From a checkpoint of a small transformer trained on Wikipedia.
Training: a variant of Adam for these matrices, 134M tokens, 8149 steps.
MLP neurons of a small language model. Each row is named by its layer, matrix (gate and up: input weights) and neuron, and shows model dimensions 64-127. Each number is 50 + 10 x the weight over its row's rms, rounded and kept within 0 to 99. A neuron's up and down rows have the sign that makes its largest values positive.
A block is one neuron, or neurons of one layer that tend to fire together. Before each block is what it responds to, as a language model described it from the Wikipedia text at the highest values.

Short two-letter or one-letter pieces split from inside longer words, such as ge in geography, de in Adele, e in Galesburg; also dashes or minus signs in tables and formulas.
L6.gate214:50 38 61 44 52 38 39 59 44 46 58 56 64 54 56 45 66 62 46 52 56 37 48 56 41 40 69 46 52 37 38 53 60 46 56 36 43 44 60 48 63 71 42 27 55 61 76 59 57 34 62 62 59 48 61 58 44 51 40 56 59 41 47 53
L6.up214:36 49 35 37 51 50 29 27 60 56 51 71 48 49 54 57 55 59 29 58 61 62 40 51 31 59 60 43 59 48 44 48 41 64 43 59 51 41 58 44 52 38 49 51 53 33 71 45 61 49 61 58 43 44 60 52 50 55 59 51 37 48 40 57
L6.gate216:44 38 59 56 46 49 62 54 34 37 45 51 87 56 47 40 33 43 57 63 69 52 59 60 34 29 56 54 58 48 53 49 62 51 61 55 45 48 53 50 57 39 62 57 42 54 36 65 38 57 43 44 53 59 50 56 50 37 34 51 57 68 42 43
L6.up216:46 44 45 48 49 44 40 44 45 66 52 43 51 45 51 58 64 55 44 50 54 61 60 55 35 59 61 43 56 61 51 51 56 60 52 68 31 44 65 48 57 66 43 27 49 42 50 41 74 48 41 71 50 57 42 48 40 73 48 28 55 41 52 49
L6.gate242:47 19 58 67 40 50 33 42 42 53 50 54 50 61 58 54 54 53 35 38 50 52 52 43 61 45 52 44 55 48 56 29 61 55 39 59 39 55 43 39 49 55 39 41 42 54 49 60 64 59 62 48 40 44 45 45 47 34 50 56 35 53 42 50
L6.up242:37 36 61 44 57 43 59 54 44 52 45 45 50 51 32 52 66 60 47 57 59 62 39 39 39 58 27 62 57 54 56 45 60 58 74 60 38 47 48 68 46 48 56 59 55 36 53 62 55 67 50 58 37 37 52 49 38 52 50 57 54 60 41 53
L6.gate307:27 59 44 41 34 69 58 55 39 63 37 60 34 47 52 46 63 45 38 44 54 47 48 49 61 63 48 65 49 52 58 54 53 49 58 60 36 59 65 56 67 32 54 55 42 41 58 62 31 39 59 69 47 56 41 61 42 48 55 49 49 44 25 63
L6.up307:43 57 59 63 64 68 51 45 54 65 49 48 35 51 48 60 42 59 52 58 45 43 49 78 33 40 43 38 64 51 48 57 50 49 55 62 35 56 41 53 37 53 53 31 67 53 68 60 47 39 45 62 33 60 63 45 74 55 56 51 57 41 72 38
L6.gate340:63 42 60 38 34 52 43 59 52 39 52 48 47 51 54 54 37 41 56 68 55 52 61 50 43 36 51 56 37 49 62 37 52 53 69 58 41 59 57 52 56 47 50 65 46 43 54 39 74 54 45 41 73 62 69 63 43 59 63 47 52 54 34 54
L6.up340:48 59 52 66 56 46 43 49 58 61 49 27 35 53 38 56 60 59 58 55 33 61 67 57 42 58 51 43 53 43 55 65 61 51 46 44 38 48 50 52 61 38 32 72 60 46 64 59 37 40 52 47 59 49 51 51 51 51 41 47 46 43 45 68
L6.gate363:42 31 54 60 59 46 52 65 51 56 37 48 63 63 56 49 68 48 50 53 43 45 52 62 51 58 45 33 54 51 63 47 67 45 46 72 50 58 45 40 49 63 32 64 49 40 48 48 50 31 49 76 70 43 32 45 49 48 52 41 47 44 56 57
L6.up363:47 33 59 54 49 39 49 46 59 55 37 47 22 49 57 34 51 45 36 47 43 44 33 50 47 75 42 40 54 51 67 59 56 45 48 62 59 55 49 71 54 54 53 71 46 53 47 53 57 45 51 45 52 52 42 46 47 57 64 59 40 53 42 60
L6.gate458:39 47 63 62 56 52 40 42 41 51 71 53 68 49 65 75 48 44 35 20 38 51 35 40 52 50 34 46 43 58 40 60 41 46 48 67 47 49 46 62 46 58 49 48 44 55 42 60 46 59 37 50 27 44 37 40 38 40 45 43 55 52 40 49
L6.up458:25 47 48 51 58 52 29 51 58 58 43 49 49 40 45 54 42 64 49 54 55 57 44 54 38 46 61 36 50 38 63 37 55 70 41 54 65 70 46 60 64 44 67 53 48 39 64 54 57 50 54 50 38 60 34 48 66 45 69 58 47 50 58 41
L6.gate493:40 35 56 73 25 56 41 52 49 64 31 41 63 59 55 57 42 54 32 50 57 67 43 52 56 58 50 47 49 34 66 33 41 39 40 60 51 53 40 48 64 45 55 42 66 64 51 57 40 51 58 56 52 57 34 47 39 38 74 46 49 24 44 66
L6.up493:41 55 57 57 71 58 44 56 53 50 44 77 65 47 49 60 49 57 53 53 46 52 62 61 20 51 44 42 37 59 55 42 29 42 57 51 53 61 50 61 39 46 37 46 38 45 58 39 50 32 57 65 69 65 29 47 56 56 55 41 49 54 63 58

First part of a multi-token name or word whose continuation is nearly certain, mostly United before States, plus Soviet, Lo(s), prota(gon)ist, dis(solution).
L7.gate409:41 65 31 49 56 61 52 33 47 53 49 63 59 37 41 58 70 48 32 57 37 22 59 47 66 61 45 48 50 57 51 55 58 44 50 47 49 56 51 40 52 55 50 46 45 66 45 52 52 35 51 48 40 41 50 50 57 62 55 63 46 26 38 50
L7.up409:67 52 56 53 57 61 51 47 60 61 59 68 41 68 43 74 63 52 49 55 44 55 36 55 58 67 47 46 39 58 55 69 38 42 47 64 63 51 46 33 48 47 54 49 42 55 45 54 38 23 47 69 56 52 57 49 61 51 42 54 59 35 55 57

Word-final pieces that complete a noun naming a person's role or occupation, such as footballer, racer, philologist, or director and writer, especially in bios and infobox lines.
L6.gate19:43 49 49 41 38 51 56 56 42 37 66 34 57 52 55 38 78 51 61 42 56 57 55 51 61 41 38 56 51 54 53 42 58 40 38 48 30 45 64 29 43 55 52 57 63 52 47 44 46 34 52 53 37 44 28 55 62 42 40 41 52 53 56 48
L6.up19:35 64 39 42 39 42 49 48 45 37 61 37 39 59 33 54 47 58 59 26 61 61 52 61 65 45 36 44 55 58 63 50 57 57 43 50 34 46 46 50 51 57 54 54 45 49 41 50 56 51 62 49 42 55 66 51 53 39 53 56 48 57 57 67
L6.gate93:47 43 55 46 45 45 53 53 42 59 52 58 48 48 26 24 64 42 53 39 59 60 51 41 57 61 58 52 60 31 56 43 47 50 32 50 41 36 46 33 56 39 46 42 50 61 65 52 54 47 52 56 42 52 48 54 40 64 33 66 61 40 41 55
L6.up93:53 54 70 56 60 25 54 24 46 56 45 33 57 53 43 41 47 40 33 34 55 54 49 64 43 47 39 41 46 70 56 59 56 39 50 46 30 66 64 45 51 50 48 37 66 50 48 32 42 38 48 66 37 53 61 39 64 47 54 44 70 56 50 61
L6.gate180:37 51 60 43 47 35 65 55 59 30 33 39 50 65 50 47 64 57 58 54 50 25 57 47 51 49 38 61 32 36 50 63 42 45 57 30 58 48 49 48 53 58 46 63 55 41 36 65 41 40 61 62 22 42 44 52 51 59 54 53 55 53 45 61
L6.up180:53 53 62 36 64 36 38 52 66 55 45 40 55 23 53 40 60 53 46 45 53 57 40 44 31 53 52 57 47 48 54 28 59 41 38 44 49 62 48 46 37 37 52 37 48 66 54 48 60 36 40 52 43 37 42 35 63 71 39 66 43 54 54 48
L6.gate201:43 47 37 41 31 45 68 51 42 53 44 39 44 47 36 49 57 44 62 44 45 42 44 27 43 65 57 41 44 61 57 73 64 44 58 50 44 47 44 32 58 57 49 61 52 46 47 60 48 51 53 48 54 67 62 58 39 41 50 77 36 59 49 56
L6.up201:43 34 69 52 63 40 56 40 53 68 41 49 47 58 47 47 62 45 66 34 50 51 41 33 45 26 50 54 34 49 41 67 57 38 46 31 40 66 45 36 62 48 33 52 41 30 47 51 57 53 44 52 49 58 37 46 52 33 52 40 49 47 46 51
L6.gate325:45 47 70 44 37 32 40 52 42 56 37 51 53 39 54 59 62 40 40 46 47 51 53 55 48 48 48 44 63 28 52 49 64 52 54 46 49 29 45 40 47 44 41 25 32 61 46 57 46 66 48 42 37 49 60 66 49 41 47 45 54 56 30 43
L6.up325:60 57 40 65 52 37 53 47 49 34 57 54 73 40 43 58 49 40 43 40 58 45 35 43 49 47 43 52 41 55 53 44 45 49 52 23 58 35 65 40 47 46 57 61 30 59 46 63 32 48 54 59 41 67 46 55 33 45 45 50 58 37 60 54
L6.gate445:63 59 36 59 30 44 47 44 59 39 25 64 58 47 49 52 42 58 45 49 28 57 44 53 47 44 37 49 53 32 56 38 49 60 38 48 55 44 49 33 71 62 48 56 41 34 56 46 58 58 51 41 67 46 52 62 40 63 39 36 48 40 43 46
L6.up445:57 56 50 23 64 45 58 43 45 45 49 56 48 65 57 40 45 48 55 53 52 37 50 58 50 56 38 45 44 38 56 58 38 53 44 43 43 48 54 42 61 53 39 46 55 50 62 47 52 41 38 28 45 58 60 42 41 47 50 52 48 62 40 56
L6.gate448:58 36 51 31 56 59 50 45 46 29 62 65 52 53 58 59 44 38 57 52 68 58 42 47 72 57 27 47 51 49 37 59 50 43 52 55 62 42 47 61 43 48 53 41 46 48 41 52 40 44 65 45 44 66 58 46 47 32 44 45 28 43 36 65
L6.up448:45 56 60 46 24 57 56 45 57 55 36 39 56 55 48 41 59 60 49 48 74 34 60 61 45 33 58 39 36 47 61 56 64 47 46 41 52 51 30 53 58 46 44 62 43 53 28 37 45 31 52 58 33 76 43 43 66 59 55 59 52 60 35 48
L6.gate508:28 49 41 29 36 50 56 45 51 48 45 62 59 62 34 63 49 55 38 37 73 57 49 36 57 37 45 48 56 50 38 53 55 51 50 46 41 47 47 47 62 62 55 57 43 59 57 54 44 36 53 53 59 50 56 47 36 67 54 38 43 57 54 56
L6.up508:41 44 33 34 56 50 42 44 45 54 51 61 70 68 65 73 50 62 57 39 52 67 50 42 44 42 51 36 70 60 38 38 39 42 44 42 28 48 55 52 34 50 43 30 51 59 46 56 47 28 54 57 29 51 58 59 47 61 51 48 54 43 61 60

The == or === equals signs around Wikipedia section headings, chiefly the closing marks after titles like Seeds, Taxonomy, History.
L2.gate79:49 51 49 59 41 73 54 57 48 69 63 59 47 69 40 53 32 49 55 47 42 70 48 68 46 62 46 38 37 54 51 52 46 52 46 52 56 45 51 47 66 44 51 52 60 38 57 52 22 43 39 52 40 54 48 54 74 52 52 52 62 40 48 39
L2.up79:32 56 46 45 58 58 44 40 59 45 59 42 42 39 68 31 58 43 58 46 37 62 32 52 56 53 57 36 44 62 58 40 64 41 59 49 46 60 46 67 52 37 57 39 45 56 34 56 49 69 49 60 65 48 42 42 62 49 50 39 45 53 34 45
L2.gate122:60 58 57 75 47 35 58 61 58 68 63 38 49 56 48 61 67 40 58 42 55 55 54 52 57 46 40 51 47 53 34 56 70 52 41 52 53 37 61 55 65 62 57 37 34 61 62 52 37 44 42 58 48 53 21 42 62 54 39 58 43 41 54 38
L2.up122:46 51 49 50 50 53 41 46 53 55 37 70 50 54 50 70 53 42 54 37 63 60 49 47 49 29 41 53 40 51 52 34 53 48 36 60 45 51 57 39 50 28 58 47 48 40 54 29 49 55 65 35 48 58 41 33 44 65 61 43 59 63 69 55
L2.gate164:48 44 42 58 60 64 64 62 43 67 55 55 51 33 48 62 50 54 67 43 70 43 35 55 58 50 70 32 44 62 29 62 46 29 64 44 57 30 45 49 52 48 43 50 55 47 48 38 42 44 61 46 65 80 65 61 53 67 40 62 44 48 41 48
L2.up164:55 56 43 64 43 45 52 52 29 69 52 51 52 66 49 30 49 49 51 56 58 65 49 51 62 46 50 49 46 50 53 43 54 50 58 49 43 48 56 33 49 51 60 50 57 29 46 51 54 52 50 39 51 49 48 42 53 60 42 51 47 68 56 56
L2.gate237:50 38 48 57 37 69 50 59 48 49 71 47 64 46 43 44 55 69 45 40 59 52 52 52 78 48 46 49 32 54 54 45 55 59 54 49 46 39 41 47 83 49 49 42 66 59 52 54 56 40 46 36 33 49 49 48 38 44 53 46 48 52 59 37
L2.up237:41 54 53 49 51 52 48 41 49 60 51 49 53 40 70 38 46 45 39 53 55 50 42 61 50 45 50 47 62 48 36 50 62 51 54 36 45 46 44 56 40 20 61 57 59 37 40 68 41 56 52 52 39 43 48 56 52 57 63 52 56 51 43 36
L2.gate306:46 49 39 38 65 45 34 56 43 62 41 40 54 43 60 60 54 53 41 36 65 56 44 46 72 55 63 50 52 48 65 71 43 47 50 50 70 50 44 65 37 42 45 63 59 67 43 42 26 47 44 56 63 61 42 39 70 56 50 35 46 20 40 35
L2.up306:55 45 45 40 52 44 33 64 40 54 56 38 40 44 44 57 39 52 60 53 52 54 53 55 63 54 46 38 53 46 54 46 42 45 37 51 37 28 49 60 43 74 46 33 69 45 56 61 43 49 64 52 40 43 70 43 52 61 52 45 56 33 29 63
L2.gate368:31 52 63 35 53 61 58 68 40 61 53 42 37 47 41 62 37 52 60 69 54 55 50 43 50 41 57 42 55 44 56 48 62 51 43 28 47 41 55 48 59 25 45 53 49 43 62 65 45 50 46 41 48 47 48 44 67 59 53 58 51 54 40 53
L2.up368:34 40 47 59 48 67 47 38 46 43 60 49 41 60 50 47 60 35 50 60 68 31 40 43 51 54 63 53 52 60 47 59 50 55 53 51 60 55 64 49 36 54 47 43 58 51 69 54 33 43 39 43 64 42 34 38 44 57 61 70 43 54 58 48
L2.gate371:51 63 71 65 63 58 53 52 56 69 42 38 49 44 64 39 49 40 28 33 40 52 52 40 44 28 46 51 49 51 36 47 75 57 48 54 62 44 66 52 47 42 39 46 64 60 53 62 40 46 60 29 41 59 58 44 57 65 39 51 62 52 48 46
L2.up371:48 47 44 63 39 57 66 56 35 44 49 44 63 40 50 47 51 55 54 28 54 46 44 34 48 51 58 49 56 53 34 41 51 45 41 56 37 42 49 50 58 36 51 39 57 33 55 47 66 64 45 43 45 72 54 35 51 51 49 65 59 57 42 56
L2.gate389:47 47 54 47 38 70 61 60 36 51 41 41 58 48 35 41 52 59 34 46 51 56 37 45 44 41 56 45 61 51 48 42 47 45 57 62 44 66 45 41 60 61 57 37 58 55 53 51 65 57 59 47 47 62 47 48 52 66 59 35 54 59 51 40
L2.up389:40 67 44 67 45 41 53 52 52 70 51 41 56 53 47 59 54 67 69 37 35 69 27 59 54 54 54 46 35 55 60 54 67 54 57 52 42 39 48 60 57 61 64 49 55 51 54 50 57 66 57 45 45 58 51 54 66 56 46 61 41 49 64 14

Short subword fragments in the middle of a word split into pieces, mostly names and rarer words, e.g. enc-ry-ption, Pre-de-cessor, f-ate.
L2.gate1:57 43 35 50 68 57 41 49 51 51 23 42 36 51 39 31 47 49 39 49 35 34 56 46 37 44 53 47 32 28 60 55 36 44 50 52 43 41 45 54 44 34 43 54 48 43 65 58 60 41 52 35 62 43 57 56 63 51 48 46 41 60 47 45
L2.up1:46 59 32 36 61 55 41 59 51 46 56 54 58 47 38 47 55 40 53 62 48 55 55 52 49 63 37 45 26 45 59 42 60 34 59 49 42 47 55 52 51 43 51 54 58 40 54 43 28 52 63 45 49 62 58 46 63 40 60 45 62 49 40 52
L2.gate55:48 44 47 47 74 60 63 77 44 36 49 49 54 57 46 52 41 62 60 56 54 49 50 50 43 58 41 45 52 36 64 50 36 52 54 66 61 51 52 60 55 79 43 50 65 65 55 56 49 43 55 50 53 47 57 51 51 57 43 48 29 45 45 31
L2.up55:31 49 49 55 38 37 43 56 49 52 50 51 57 45 28 65 40 33 42 58 49 59 35 57 36 57 54 42 58 68 53 60 55 50 45 42 44 62 48 60 57 43 46 44 50 46 63 69 46 55 57 68 27 27 31 56 46 71 59 59 57 59 47 62
L2.gate112:49 43 48 60 50 51 51 47 63 60 43 48 41 62 50 36 46 48 65 51 45 37 69 58 63 59 60 38 43 53 43 42 44 62 58 50 55 58 71 44 50 54 36 54 51 47 58 63 54 61 39 41 62 42 40 54 56 41 61 47 45 37 53 39
L2.up112:53 52 26 72 49 65 39 47 47 37 36 46 57 57 60 43 66 42 42 43 42 43 59 49 57 56 44 47 46 45 56 56 38 58 49 67 32 52 56 32 49 52 52 45 33 50 55 54 53 60 41 46 67 43 63 50 49 48 51 41 67 54 45 37
L2.gate140:58 56 60 55 46 58 56 47 50 53 66 47 48 51 45 49 46 62 30 46 53 51 60 71 56 64 49 45 57 54 51 50 45 41 38 53 42 36 39 52 56 51 36 40 47 52 52 81 31 51 55 63 45 38 61 53 47 58 54 51 56 40 51 54
L2.up140:51 41 61 48 63 50 59 50 42 57 43 48 20 71 57 60 61 44 31 69 49 56 47 34 27 49 66 52 68 45 43 55 48 60 42 50 26 46 54 49 62 49 46 54 45 34 59 49 53 60 52 25 37 66 53 46 63 51 42 53 64 70 50 52
L2.gate393:57 56 44 65 47 46 45 56 44 58 39 38 49 45 49 33 64 44 39 33 58 52 42 57 54 47 57 61 35 39 55 53 57 58 43 43 27 45 59 55 50 39 55 50 47 34 55 61 42 63 49 38 46 53 41 50 49 34 60 61 51 30 50 49
L2.up393:27 48 40 54 55 55 37 40 48 45 28 53 45 46 52 52 55 58 48 62 44 50 52 64 64 66 56 59 62 48 47 42 36 59 37 53 50 58 63 32 47 40 52 44 60 46 44 68 54 36 44 34 51 64 33 49 52 73 63 50 56 50 48 52
L2.gate398:72 42 48 61 45 44 67 48 51 52 67 52 43 57 62 32 53 32 49 47 67 47 52 63 41 37 50 65 61 57 36 49 47 36 49 46 47 56 61 67 68 58 40 38 41 55 43 56 60 68 68 38 60 32 54 65 40 47 51 56 39 53 59 56
L2.up398:60 39 48 39 28 63 51 45 63 36 46 48 56 55 61 48 46 39 49 46 44 63 52 40 42 46 50 51 44 66 42 73 44 43 54 49 33 46 60 67 47 67 47 40 43 51 40 46 39 53 34 51 50 39 61 55 42 28 42 65 49 50 29 50
L2.gate489:57 42 69 58 63 38 68 59 42 44 60 47 60 65 41 55 59 44 44 59 61 49 30 43 56 44 67 68 53 48 55 51 45 55 54 50 55 51 66 59 58 35 48 36 53 43 66 47 42 62 71 59 42 43 59 75 60 54 59 56 68 52 39 47
L2.up489:46 68 48 57 38 46 46 42 49 41 49 38 56 49 62 52 58 48 46 55 39 53 47 53 59 50 66 55 54 66 51 64 36 49 45 62 22 57 57 34 51 62 41 41 67 60 42 59 44 55 42 50 40 48 43 39 38 41 47 44 60 57 64 50
L2.gate503:53 51 31 48 58 42 58 39 63 45 51 56 37 54 75 59 39 47 36 57 51 47 57 50 45 49 42 56 45 57 53 40 57 35 51 55 51 57 59 49 43 46 57 41 36 46 52 45 48 57 68 47 42 43 46 55 47 42 43 50 56 61 61 49
L2.up503:45 36 48 46 58 26 66 55 54 51 56 33 49 44 36 45 45 53 34 44 36 37 58 40 50 75 61 30 51 49 59 52 66 58 42 64 39 46 54 49 50 52 53 43 43 59 65 54 46 45 61 48 30 65 44 53 46 51 45 57 52 47 49 56

Short non-final word pieces that begin a longer word, especially de/De/di, such as De-finition, bio-di-versity, and the 1 opening years like 1279 and 1917.
L7.gate8:46 55 54 55 39 52 41 42 35 60 51 58 60 61 51 43 48 59 56 50 66 49 53 33 35 52 61 78 46 48 36 45 55 49 62 40 65 49 61 55 57 66 40 32 43 60 46 40 48 56 55 51 55 53 57 63 49 44 44 48 41 42 56 47
L7.up8:48 34 49 52 65 50 55 48 49 58 48 54 56 44 40 47 29 42 56 46 49 46 50 51 33 36 50 52 68 53 47 51 65 52 58 52 32 46 29 67 52 51 53 34 39 37 43 50 41 57 49 47 57 51 41 37 34 63 62 48 51 42 55 41

Fires on the final token of country, nationality and institutional names, especially States in United States, plus American, Association, Committee, company, city.
L2.gate3:56 47 54 42 54 47 45 42 55 42 52 46 62 43 51 34 56 33 63 46 53 58 40 39 53 37 35 44 55 60 40 25 44 58 61 51 55 56 52 52 55 31 60 34 65 52 46 60 46 51 39 48 56 50 47 53 61 57 50 43 54 53 52 51
L2.up3:49 52 33 33 58 57 47 36 43 40 56 63 31 55 69 43 67 60 49 41 45 50 46 47 42 56 55 44 35 60 35 53 41 38 56 36 45 57 57 28 40 43 53 39 41 40 30 57 51 40 44 36 30 56 33 48 62 43 50 36 46 66 70 55
L2.gate38:52 50 52 48 58 41 41 37 59 48 45 34 54 58 43 39 62 61 41 54 47 73 66 64 55 40 58 50 57 53 24 61 51 64 42 39 55 59 46 37 49 75 37 59 40 33 59 68 36 41 54 54 42 67 59 52 45 48 56 44 52 56 32 69
L2.up38:47 55 39 62 33 36 37 59 55 39 54 57 42 45 50 46 59 58 46 33 75 49 49 48 47 56 40 48 53 47 49 64 38 47 54 34 60 53 38 57 39 39 48 59 64 45 50 38 50 47 54 49 48 54 68 34 58 50 59 52 80 53 58 73
L2.gate76:61 47 63 34 47 46 38 39 42 47 57 42 43 33 42 53 58 34 45 49 66 57 50 54 50 56 34 82 47 54 46 53 46 62 50 40 43 57 46 43 51 33 65 55 35 43 58 52 51 44 43 67 33 40 36 45 53 51 54 51 42 44 57 52
L2.up76:44 45 54 54 74 39 65 37 47 64 37 52 64 58 45 63 53 43 44 46 54 31 55 75 71 43 57 60 43 56 65 61 54 58 55 60 57 43 65 66 54 46 51 33 59 56 57 48 55 35 63 51 46 54 51 41 50 51 47 39 47 48 62 55
L2.gate90:52 70 41 68 55 54 47 66 55 43 52 59 48 41 41 44 45 36 42 53 50 51 42 52 66 65 60 42 70 50 60 49 52 61 47 37 54 35 37 51 52 39 55 43 57 52 38 50 62 38 73 61 41 40 54 50 43 55 68 65 60 58 58 64
L2.up90:43 55 29 43 34 43 46 69 60 48 42 56 55 41 55 50 28 41 51 49 44 53 63 51 61 37 54 63 43 49 62 38 34 63 40 47 46 38 66 58 41 48 53 52 57 47 55 59 42 49 55 50 66 40 41 58 49 61 52 71 47 46 60 51
L2.gate104:59 49 31 60 58 34 36 51 47 34 47 43 45 55 61 55 46 53 68 65 61 58 64 77 58 47 56 50 63 51 61 52 54 46 40 48 63 42 71 41 55 59 49 40 57 51 47 56 60 39 44 47 49 46 59 46 62 61 39 53 29 34 59 46
L2.up104:63 45 61 47 60 54 43 49 54 55 30 39 29 53 37 36 49 57 53 58 58 59 52 35 34 51 34 50 42 57 64 39 52 44 53 44 41 74 42 55 69 51 42 46 45 53 42 58 57 51 41 44 44 50 55 45 37 48 57 39 67 50 37 62
L2.gate220:36 53 48 38 52 40 46 49 53 63 60 41 38 45 36 44 47 38 38 54 48 49 42 47 41 50 39 68 48 57 55 48 33 47 39 48 36 74 64 55 35 39 63 52 52 42 59 53 42 44 51 40 35 65 47 64 53 44 64 53 52 45 63 42
L2.up220:46 41 42 49 59 42 51 51 46 50 64 36 68 58 30 43 61 43 45 55 31 35 35 64 58 49 45 49 43 51 40 55 41 56 47 35 45 51 71 56 40 73 43 52 48 60 47 57 54 42 56 52 42 28 55 73 58 37 62 45 50 62 56 60
L2.gate400:40 60 52 40 34 38 43 40 56 46 35 55 57 39 50 46 59 46 55 46 72 30 38 60 50 38 44 49 52 45 50 60 35 65 67 56 34 53 40 50 45 46 67 50 57 44 47 54 54 53 35 75 31 66 37 47 51 82 57 53 51 34 44 49
L2.up400:42 44 37 58 56 33 54 51 39 36 49 40 37 54 24 41 59 58 53 35 55 44 36 58 44 70 37 54 45 46 51 37 64 62 27 52 58 58 54 41 40 39 47 44 44 59 44 63 49 31 58 62 57 58 45 38 36 50 45 51 57 60 44 64
L2.gate454:45 46 50 55 63 48 53 51 58 59 62 54 43 54 52 49 41 50 28 49 34 55 44 45 41 54 46 62 51 51 58 43 43 50 47 48 48 49 42 64 69 59 43 38 63 53 57 60 52 58 45 54 47 48 31 49 35 51 39 72 41 47 64 57
L2.up454:45 50 45 58 54 35 50 42 43 45 67 48 43 45 32 46 43 45 44 59 53 47 46 64 55 70 33 51 66 43 59 55 37 52 52 45 46 49 47 54 52 49 35 27 38 39 57 39 61 53 65 70 70 56 51 72 38 51 53 57 32 60 39 46

Fires on the opening == of Wikipedia section headings at line start (History, Reception) and on United in United States.
L6.gate65:44 47 34 64 40 31 44 55 46 49 81 39 51 61 69 55 52 50 51 51 48 66 56 56 34 45 41 34 62 51 37 43 55 42 36 53 47 49 52 50 61 59 43 31 34 52 54 53 59 40 55 63 62 66 56 83 45 48 38 65 67 46 64 49
L6.up65:71 59 43 50 51 67 49 60 54 63 29 36 69 34 57 40 42 34 51 60 47 50 84 54 64 44 45 49 35 54 48 48 53 46 55 58 46 52 47 67 57 60 49 57 43 67 52 55 54 49 58 50 48 55 66 50 59 38 47 43 50 56 39 40
L6.gate96:54 43 48 71 42 38 46 61 48 59 51 56 49 53 33 58 58 44 37 44 42 50 57 59 73 43 51 71 52 60 51 51 38 32 62 66 58 38 59 52 53 49 40 49 39 62 60 45 54 41 59 53 45 56 67 46 64 71 54 62 73 72 39 53
L6.up96:42 51 54 60 34 65 50 58 63 83 50 65 44 45 60 65 51 72 40 50 52 43 50 46 46 48 51 42 59 59 51 61 36 66 46 35 53 42 64 50 54 47 51 58 56 62 62 44 49 42 68 73 65 65 51 44 52 35 32 53 60 38 44 43
L6.gate135:65 56 46 54 48 53 35 49 45 51 54 54 48 45 42 43 50 71 57 51 56 44 47 65 44 67 46 54 57 43 53 53 57 57 43 57 47 42 50 61 47 46 45 29 36 67 48 37 40 50 49 57 60 57 51 70 57 45 40 52 69 18 71 63
L6.up135:57 51 47 59 38 53 49 63 47 51 40 57 50 45 76 44 74 53 35 43 70 45 53 65 41 53 50 54 64 57 47 44 62 37 40 43 62 58 61 61 35 31 58 34 67 56 46 50 48 57 65 49 60 42 63 52 72 48 39 55 60 54 62 47
L6.gate243:44 40 47 62 48 64 64 33 56 92 40 46 54 53 58 48 36 65 30 42 43 41 48 44 61 46 64 55 43 49 46 66 61 35 35 49 44 52 51 72 55 70 56 37 58 46 51 43 23 44 40 47 56 49 56 36 40 54 60 61 40 42 57 35
L6.up243:67 61 60 48 66 55 54 50 39 67 49 45 62 48 57 71 35 49 56 55 65 36 66 48 68 59 47 53 48 67 41 46 40 60 33 48 59 49 42 47 41 59 52 57 51 59 45 43 48 23 60 43 60 55 45 35 57 59 61 48 59 58 62 42
L6.gate333:43 43 51 39 44 40 51 63 46 51 47 52 41 39 58 52 39 61 53 47 43 53 38 49 56 43 55 35 45 62 56 61 50 43 39 37 36 53 42 59 64 60 51 42 55 56 46 54 40 44 34 58 63 58 53 51 58 54 47 30 45 57 55 62
L6.up333:55 58 47 35 60 42 53 52 45 55 58 34 44 55 46 42 57 64 41 45 27 50 28 50 67 67 51 41 63 49 44 53 64 51 60 51 44 43 51 57 70 53 49 41 52 54 56 59 38 46 42 53 26 54 32 60 44 35 68 36 46 44 57 69
L6.gate341:47 43 33 55 52 46 53 54 51 49 44 57 51 59 45 58 36 56 42 35 60 48 46 43 66 73 65 62 46 29 45 68 48 52 39 33 44 34 45 47 61 54 43 37 46 63 44 58 49 56 69 48 53 54 49 57 53 67 32 42 49 35 41 48
L6.up341:54 53 36 39 47 54 53 51 50 43 40 61 53 59 62 60 37 55 53 65 73 31 64 51 51 48 47 40 60 52 37 63 45 32 60 40 66 51 51 61 54 59 49 52 42 33 43 47 73 59 54 42 60 57 53 31 61 61 39 52 23 51 52 52
L6.gate348:43 43 60 39 41 61 61 47 53 42 47 44 38 52 49 58 61 65 49 45 46 35 48 51 45 56 36 60 67 34 28 67 44 45 36 44 42 40 48 48 51 56 50 38 51 37 46 58 63 39 56 60 56 60 61 49 54 75 57 57 34 54 49 40
L6.up348:60 57 43 47 49 48 73 45 76 37 54 37 59 35 53 41 43 47 53 61 49 47 49 34 30 55 56 56 50 52 66 46 45 41 57 34 54 49 45 54 44 70 76 33 56 29 58 63 52 49 38 42 32 48 52 48 53 54 43 50 38 47 56 59
L6.gate414:51 67 56 47 33 53 38 48 69 51 54 61 57 71 64 48 50 52 51 52 48 53 49 69 44 50 49 28 58 49 52 53 48 51 48 54 59 46 48 38 48 46 47 33 40 73 49 33 41 43 46 42 55 50 45 58 43 48 28 69 43 62 56 77
L6.up414:57 62 49 70 64 53 40 43 57 64 55 66 38 49 42 48 54 43 36 49 56 31 54 43 53 50 61 49 43 42 69 67 61 30 50 62 51 54 56 52 53 41 42 34 39 57 37 55 53 44 60 44 46 53 57 47 43 47 43 49 64 56 31 62

Nouns naming a person's occupation, title or role, often the agent suffix ending the word: diplomat, educator, shopkeeper, employer, teacher, director, Admiral.
L7.gate309:49 50 40 51 45 44 47 59 38 49 45 61 56 45 52 52 38 42 47 42 56 42 45 54 65 47 50 52 60 51 56 64 40 53 35 56 44 48 58 39 54 44 53 31 36 49 34 45 52 41 65 48 37 49 40 43 47 53 52 57 47 54 44 57
L7.up309:50 57 32 58 63 40 20 45 62 49 61 59 48 33 58 48 65 42 60 37 60 36 41 33 44 52 56 23 42 50 47 47 39 56 35 45 54 45 60 43 37 52 42 52 51 51 38 46 60 54 45 58 44 62 46 25 68 47 65 54 51 48 45 43